MLP neurons of a small language model. Each row is named by its layer, matrix (gate and up: input weights) and neuron, and shows model dimensions 144-239. Each number is 128 + 32 x the weight over its row's rms, rounded and kept within 0 to 255. A neuron's up and down rows have the sign that makes its largest values positive.
After each neuron's rows, "fires on" lists the tokens most often at its 100 highest values on Wikipedia text that the model never trained on.

L3.gate591 [124  98 156 143 107 145  75 133 167 110 136 162 161  89 154  90  70 143 122 120 162 146 212 132 132 151 101 151  98 131 241 183  99 182  91 121 120  38 140 109 159  72  98 136 112 141 116 151 161 156 108 177 150 113 157 153 161 116 121  96 133 109 124 182 109 103 122  98 134 114 109 116 114 156 106 102 106  72 159 126  98 136 148 137 107 125 143 103 102 109 141  82 170 152 120 104]
L3.up591 [166 100 208 155  94 234 108 147 135 161 104  98 111 134 175 126 119 134 176 168 180  98 159 122 121 164 169  91  90 136 165 118 139 166 103 231 101 108 146 109  89 112 129 117 102  70 101 151 164 117 128 164 144  91 156 153 140  75 126 102 122 188  96  98  97 103 114 123 173  68  84 113 148 155 146 140 122  87 159 110 105 124 154 116 148  91  50  94 123 120 119 148 122 107 141 137]
fires on: "of "

L5.gate458 [103 171 154  93 139 172 110  96 112  63 130 133 104 203 167 138 120 123 142 124 130 153 135 139 190 131 117 153 126 171 152 111 134 149 143 150 122  96 102 113 113 171 114 107 102  96 106 159 101 143 142  85 211 124 148  29 128 138 129 142 174 119 116 106 148 110 145 131 112  94 110 181 149 136 145 153 111 110 199 159 127  87 133 153 178 113 182 119 146 134 113 168 176  84 135 138]
L5.up458 [ 82 122 146 110 108 108 152 185 105 113 157  85 165 123 161 165 100  73 155 170  76 108  90 152 100 132 143 208 118 176 104  66 128 149 123 128 171 112 170 165 113 176  96 103  79  90 160  87 148 116  80 115 180  68 141  83  93  90 142 157 130 139 151 146 153 153 106 123  88  89 155 103  90 136 151 144 135 147 143 101 156 123 141 170 115 127 162  78 162  64 113 121 167 140 156 114]
fires on: "\" ", "Sh", "\n", ": "

L3.gate521 [129 190 131 132 115 130 114 118 121 164 122 143 172 168 188 134 168 122  88 113 167 182 113 139 111  94 170  71 105 145 128 146 149 152 100 122 138 177 102 174 179 103 142 102 110 108  51 149 143 130 109 141  71  94  89 143  68 127  78 118 165 103 195 115 108  98 132 123 138 137 100 117  98 110 157 174 112 164 112 174 142 110 139 144 122 117 151 114 110 163  43 100 121  87 128 100]
L3.up521 [142 128  87 110 138  75 160 150 137 106 138 141 162  89 143 114 133  93 156 149 117 152 121 134 156 127 133 177 179 111 143 165 126 112 135 109 136  83  78 134 144  76  94  63 141 155 111 163 157 149  69 107 112 190 132  92 189 152  72 124 132 106 130 102 155 124 197 149  93 112 119 205 130 138 213 186 114 146 149 127 135 121  66 128 177  84 135 167 106 160 112 207 147  93 127  89]
fires on: "\n", ". ", "is ", "was ", "time ", ","

L5.gate757 [132 154 119 125 101 153 169  88  58 162 124 171 170 127 185 179 106 125 135 118 103 126 153 103 140 112  85 160 115 123 133 178 119 139  56 188 102 184 109 113 121 141 143 156  74 132  89 100  90 138 141 110 152 115 167 153 137 154 172 156 106 145 112 119 139  84  84  87 106  87  97 131 142  73  56 136  87 136 123 138  62 125 130 121 161 104 136 149 144  86 153 126 186  60 106 133]
L5.up757 [140 172  93 124  70 128 181 134  78 102 105 130 176 153 106 134  94 200 122 144 139 166  67 131  80  98  86 128  93 147 180 144  84 144 133 129  70 181 108  81 151 117 119 212  79 148 143 128  74 141  95 123 155 132 114 118 137 186 126 111 137 130 133 119  68 118 106 152  92 109  49  76 123 122 142 115 184 144 150 157 112  90 117 121 147 133 134 133 122  99 105 142 141 140  54 142]
fires on: ".", ":"

L3.gate519 [217  86 123 118  93 173 121 129  70 154 123 106  99 152 138 155  94 113 128 201 120 141 136 175 141 121 112  85  40 107 193 151 142 126 150 184 214  82 106 129 146 128  80 106 107 172 100 139 122  87 128 105 118 122 184 188  88 140 103 127 135 130 171 120  92 108 172 150 121  65 142 138 164 210  96 177 126 125 153 102  88 153 145 137 133 125 102 140 128 151 152 124 103 123 150 146]
L3.up519 [163 170 155  66 146 121  66 143 161 144 211 130 107 157 156 125 125 111 137 145 118 110  87 178 152 183  70  95 109  87  88 114 103 169 154  90 182 167 171 155 188 119 147 108 135 128  84 109 117 182 143 143 144 155 178 148 123 137 127  80 179 100  81 138  82 101 129 150 125  77 137 111 200 135  93  63 164  93 152 111 151  99 167  93 144 109 128 130 177  67 125  87 140 116 139 141]
fires on: "of ", "to ", "in"

L5.gate58 [118  51 138 159 141 130  93  37 135 141 189 127 159 117 126 161 129 156 112  98 152 149 127 100 169  89 126  75 148  75 146 172 139 242 137 120 157 145 122  98 102 112 100 153 157 165 127 136 190 113  66 177 109 120 152 129 157 169 106  96 134 129 102 133 134 120  99 133 166 131 139 159 117 158 129 134 102 207  99 105 126 106 130 113  88 120 154 136  89 131 103 131 130 146 135 103]
L5.up58 [109 124 157 145 100 159  95  74 104 126 109  62  95 167 105 147  99  94 178 143 129  92 132 162 139 157 107 119 158 141 162 105 151 156 153 195 141 174 105 124 126 150 123 160 122 131  82 140 188 135 106 114 129 153  87 135 137 122 132 112  95 148 111 111 132 137 104 113  96  81 129 171 149 102 115 132  94 205 136  82 161  67 139 159 160  69 159 120  79 168  71 222  90 115 107 136]
fires on: "of ", "es", "is", "joined "

L5.gate937 [144 114 148 155 119 151 129  97 114 113 142 174  90 116  46 135  87 121 113 103 150 153 159 108 129 117 147  94  94 113 159 114 134 126 141  96  84 141 129 136 121 136  99 125 118 124 132 143  91 118 103  74 147 112 158 110  95 148 115  69 151  89 125 108  34 181 169 150  63 132 110 192 140 116 116  91 133 127 106 127 133 115 137 110 114 131 183 139 135  94 161 154 154 126 153 148]
L5.up937 [122 113 116 101  75 120 106  95 129 111 126 163 149 103 142 109 105 122 150  84 121 159 120 128 122 146 170 143 131 176 128  74  98 102 155 100  98 166 150 143 130 141 160 128  97 152 142 154 119  62 146  98 141 132 143 107 166 157 125 122 139 123 101 147 103 138 149 116 122 104 124 191 173 117 140 134 105 124 152  52  74 128 137 104 106 121 156 136  68 148 100 135 158 145  88 106]
fires on: "201", "199", "202", "198", "200", "196"

L5.gate750 [151 193 138 159 108 130 140  89 153 148 201 164 100 121 188 100 152 137 144 195  77 187 142 131 150 158 114 133  98 205 130 116 144 138 137 136 146 153 128 196 121 146 101 110 122 221 123 174 144 125 124  82 122 109  89 114 134 130 128 146  52 116 162 133  87 113  86 179  86 131 167  66 175 111 149  83  90  91 142 156 141 159  83 170 111 111 224 127 139 151  85 127 122 163 139 118]
L5.up750 [103 165 113  98 210  98 110 162 143  83 108 116 110 127 181 141 133  85 131 140 155 113 121 167 136 123 176 145 155 132 112 140  88 103 156 113 133 163  69 164  98 147 186  76 153 149 160 162 152 143  89 121  89 128  90 101 126  61 131 171 124 175 119  93 158 135 195  65 123 133 139 119 136 100 112 135 125  86 101 119 177 108 171  71 195 186 156 171 102 148 105 168 120 138 115 123]
fires on: "was ", "is ", "of ", "been "

L3.gate349 [149 147 174  99 111 150 146 148 102 129 138  88 134 216 125 152 136 117  99 101 109 155 121 206 191 146 115 114 122 128 104 138 147 164 124 120  84 103 161 180 133 187 164 182  83 109  99 129 137 124 130 148  63 135 133 134 130 146 117 102 156 145 120 198  35 102  93  98 132 144 104 144 110 112 191 143 143 101 185 167 175 104  69  94 241 117 118 135 122 104  69 102 115 151 103  91]
L3.up349 [150 131 158 159 121 166 128 163  61  98 132 115 129 126 171 122 142 101  61 138 120 122 123 111 115 162 157 201  87  84 134 153 147 102 176 116 164 148 129 167 176 114 107 145 113 184 107 115 113 197 136 109 171 116 160 149 129 117 110  94 121 131 142 117 113 129 152  77 119 124 156 128 148  90  80 156 101 127  92 111 107 141  94 130  88 103 109 113 104 113 217 193  83 132 160  49]
fires on: "to ", "of ", "first ", "."

L5.gate815 [127 183 147 103 151  88 132 122 158  61 163 158 152 157 148 138 149 161  84 116 174 147 190 209 176 164 119 118 175 146 104 132 176 148  65  96 143  83 123 165 115 135 138 156 101 133 110 113  70 189 121 143 118 115 135 173 159 133 105 164 164 157 175 177 158  79  92  94 138 104 110 102  70  86 118 167 143 194 124 124 145 142 142 119 140 160 134 126 111 123 134  95 198 100 152 151]
L5.up815 [197 156 130 153 123 135 112 182 110 140 148 112 110 151 121 116  96 132  51 145 144 139 101 170 117  47  41 117  82 137 135 121  90 107 135 113 163 160 154 133 133 161  40 117  63  90 120 105 108 158 101 168 122  85 167 140 111 131 115  74  72 100  85 128  51  90 146 117 140  88 131 140 155 131 152 139 183 122  87 136 153 129 163 162  97 125 127 109 104  62 113 115 101 118  67  99]
fires on: "."

L3.gate316 [163 124 131 126 122 113 123 171 127 188 145  96  69 103  88 133  97 130 104 168 105 129 132 183 148  81 141 109 100 100 160 163 225 121 115  91 160 111 100 132 148 122 105 173 136 141  78 150 162 149 100  63  74 101 113 119 129 142 128  69 208 128 116 115 150  96 163 158 140 141 120 128  99 118 148 131 156  79 203 171 114  65 104 164 117 138  87  98 130 159 109 169 154 103 111 148]
L3.up316 [137 116 204 116 147 107 140  75 135 167 120 137 143 105 118 101 117 148 119 166 121  33 124 108 120 113 105 101 153 146  98 108  95  70  85 107 107 194 119 146 116 201  62  90 137 139 160 189 150 138 109 174 134 131 191 150 212  63 107 142 138  82 140 112 120 104 113 132 153 161 187 158 136 145 146  65 104 141 174 113 111 120 153 147 154 169 125  53 124  71 101  84 131 159 114 146]
fires on: "of ", "ent"

L3.gate525 [164  82 122 167 148 167 140 142 128 159  95  97 154 129 160 107 135 134 136 165 119 122 142 114 145  93 123 102 176 157 148 150 141 139 137 100 164 113 153 150  92  95 113 110 142  96 160 176 131 133 124  68 139 153  88 110 117 120  94 157 128 100 129  67 113 106 142  82  98  77 104 117 158 121 108 174 149  55 150 133 132  87 129  99 105 106 117 114 137 138  53 136 139 146 190 131]
L3.up525 [115 150 179 132 157 114 140  53 127 108 142 191 116 166 152  67 161 146 147 110 140 137 112  94 119  97 137  95 166 178 141 134 120 123  94 141 163 153 139 136  77 136 126 152 143 114 129 174  86  67 144  87 143 134 139 129 151 106 169 166  87  89 123 171 169 126 110  93 147 136 124 191  87 164 162 102 115 169  69  81 146 121 155 159 136 149 220  67 117 143 155  75 199 138 124 115]
fires on: "ing ", "of ", "-"

L3.gate322 [136 136 168 158 113 145 147 103 144 153 131 180 170 123  86 164 106 142  79 152 135 177 167 115 123 157  83 129  47  71 154 103 134 106 134 155  93 144  97 127  91 113 113  87 132 132 107 109 132 132 191 164 202 154 154 159  79  94  84  77 141 122  91 110  60  89 185 142 101  27 139 201 134 132  86 107 109 127 106 136 101  94 122 150 110 139 124 149 158 140 127 134  83 144 114 135]
L3.up322 [ 95 124  96 114 150 102 101  99  85 131 144 109 170 129 147 145 160 132 117 126  92  86  97 125 118 186 127  83 152 145 144  75 108 181 120  95 201 119  88  73 172 111 105 131 131 159 142  84 165 116 138  67 149  81  94 141 140  68 181 148 102 118 106 157 127 125 122 105 110 113 103 149 120 139  97 152 177 157  82 159 125 163 195 164 157 119 136 144  87 190 165  95 184 139 112  64]
fires on: "the ", "199", "202"

L3.gate21 [151 166 197 132 174 171 122 110 118 169 118 108 131 168 112  84 114 134  76 139 105 105 144 153 118  53 138 119 118 145 204 116 141 135  69 153 161 171 111 154 178  93 151 148 136  86 109  97 136 109  90  73 100  77 129 142 120 100 165 136 148 133 148 124 136 118  93 147 152 177 110 131 122 170 120 188 143 142  69  83 153  97 157 157 154 155  65 164 162 115 122 146 134  99 144  95]
L3.up21 [127 107 111 108 108 142 105 104 133 150  81 153 139 107 136 137 139 146 147 120  99  85 136  63 205 158  91  82 122 137 115 152 105 104 100 142 131 101 135 101  39 117  96 120 174 183 105 133 125 187 147  75 182  74 111 136 135  75 149 139  57 153  80 116 129 126 117 179  85  97 153 162 159 122 104 164 141 118 144 167 119 142 162 159 180  79 130  64 119 141  68 125 115  97  95 170]
fires on: "of ", "fr", "ik", "id", "ic", "ip"

L3.gate201 [177 152 125 128 115 125 148 135 123  44 159 145 134 172 133 141 116 121  80 113 176 130 180 132 110  97 144 140 159 149 192 130 107 124  88  82 143 124 138 133 106 109  71 166 153 152 140 113 106 162 105 141  85  59 166 106  82 102  92 129 139 118 173  68 118 124  83  69 123  95  94  57 133 141 148 122 109  92 167 159  77  71 145 127 149 145 111 158 145 127  79 126 135 142 111  99]
L3.up201 [129 115 113 137 127 144 161 117 148 117 137 108 114 148  95 101  69  98  90  77 121  88  84 157 148 148 136  75 125 139 107  90 117 129 102 167 182 103 116  85 104  95 104 214  92 116  85  94 110 132 125 148 131 151 144  84 128 112 124 127  87 164 124 109  89 129 156  89 156 103  96 146  66 111  90 118 164 101 103  80 122  90  99 186 144 134  70 103 134 169 158  66 118  79 140 158]
fires on: ".", "| ", "to ", "from ", "of ", "H"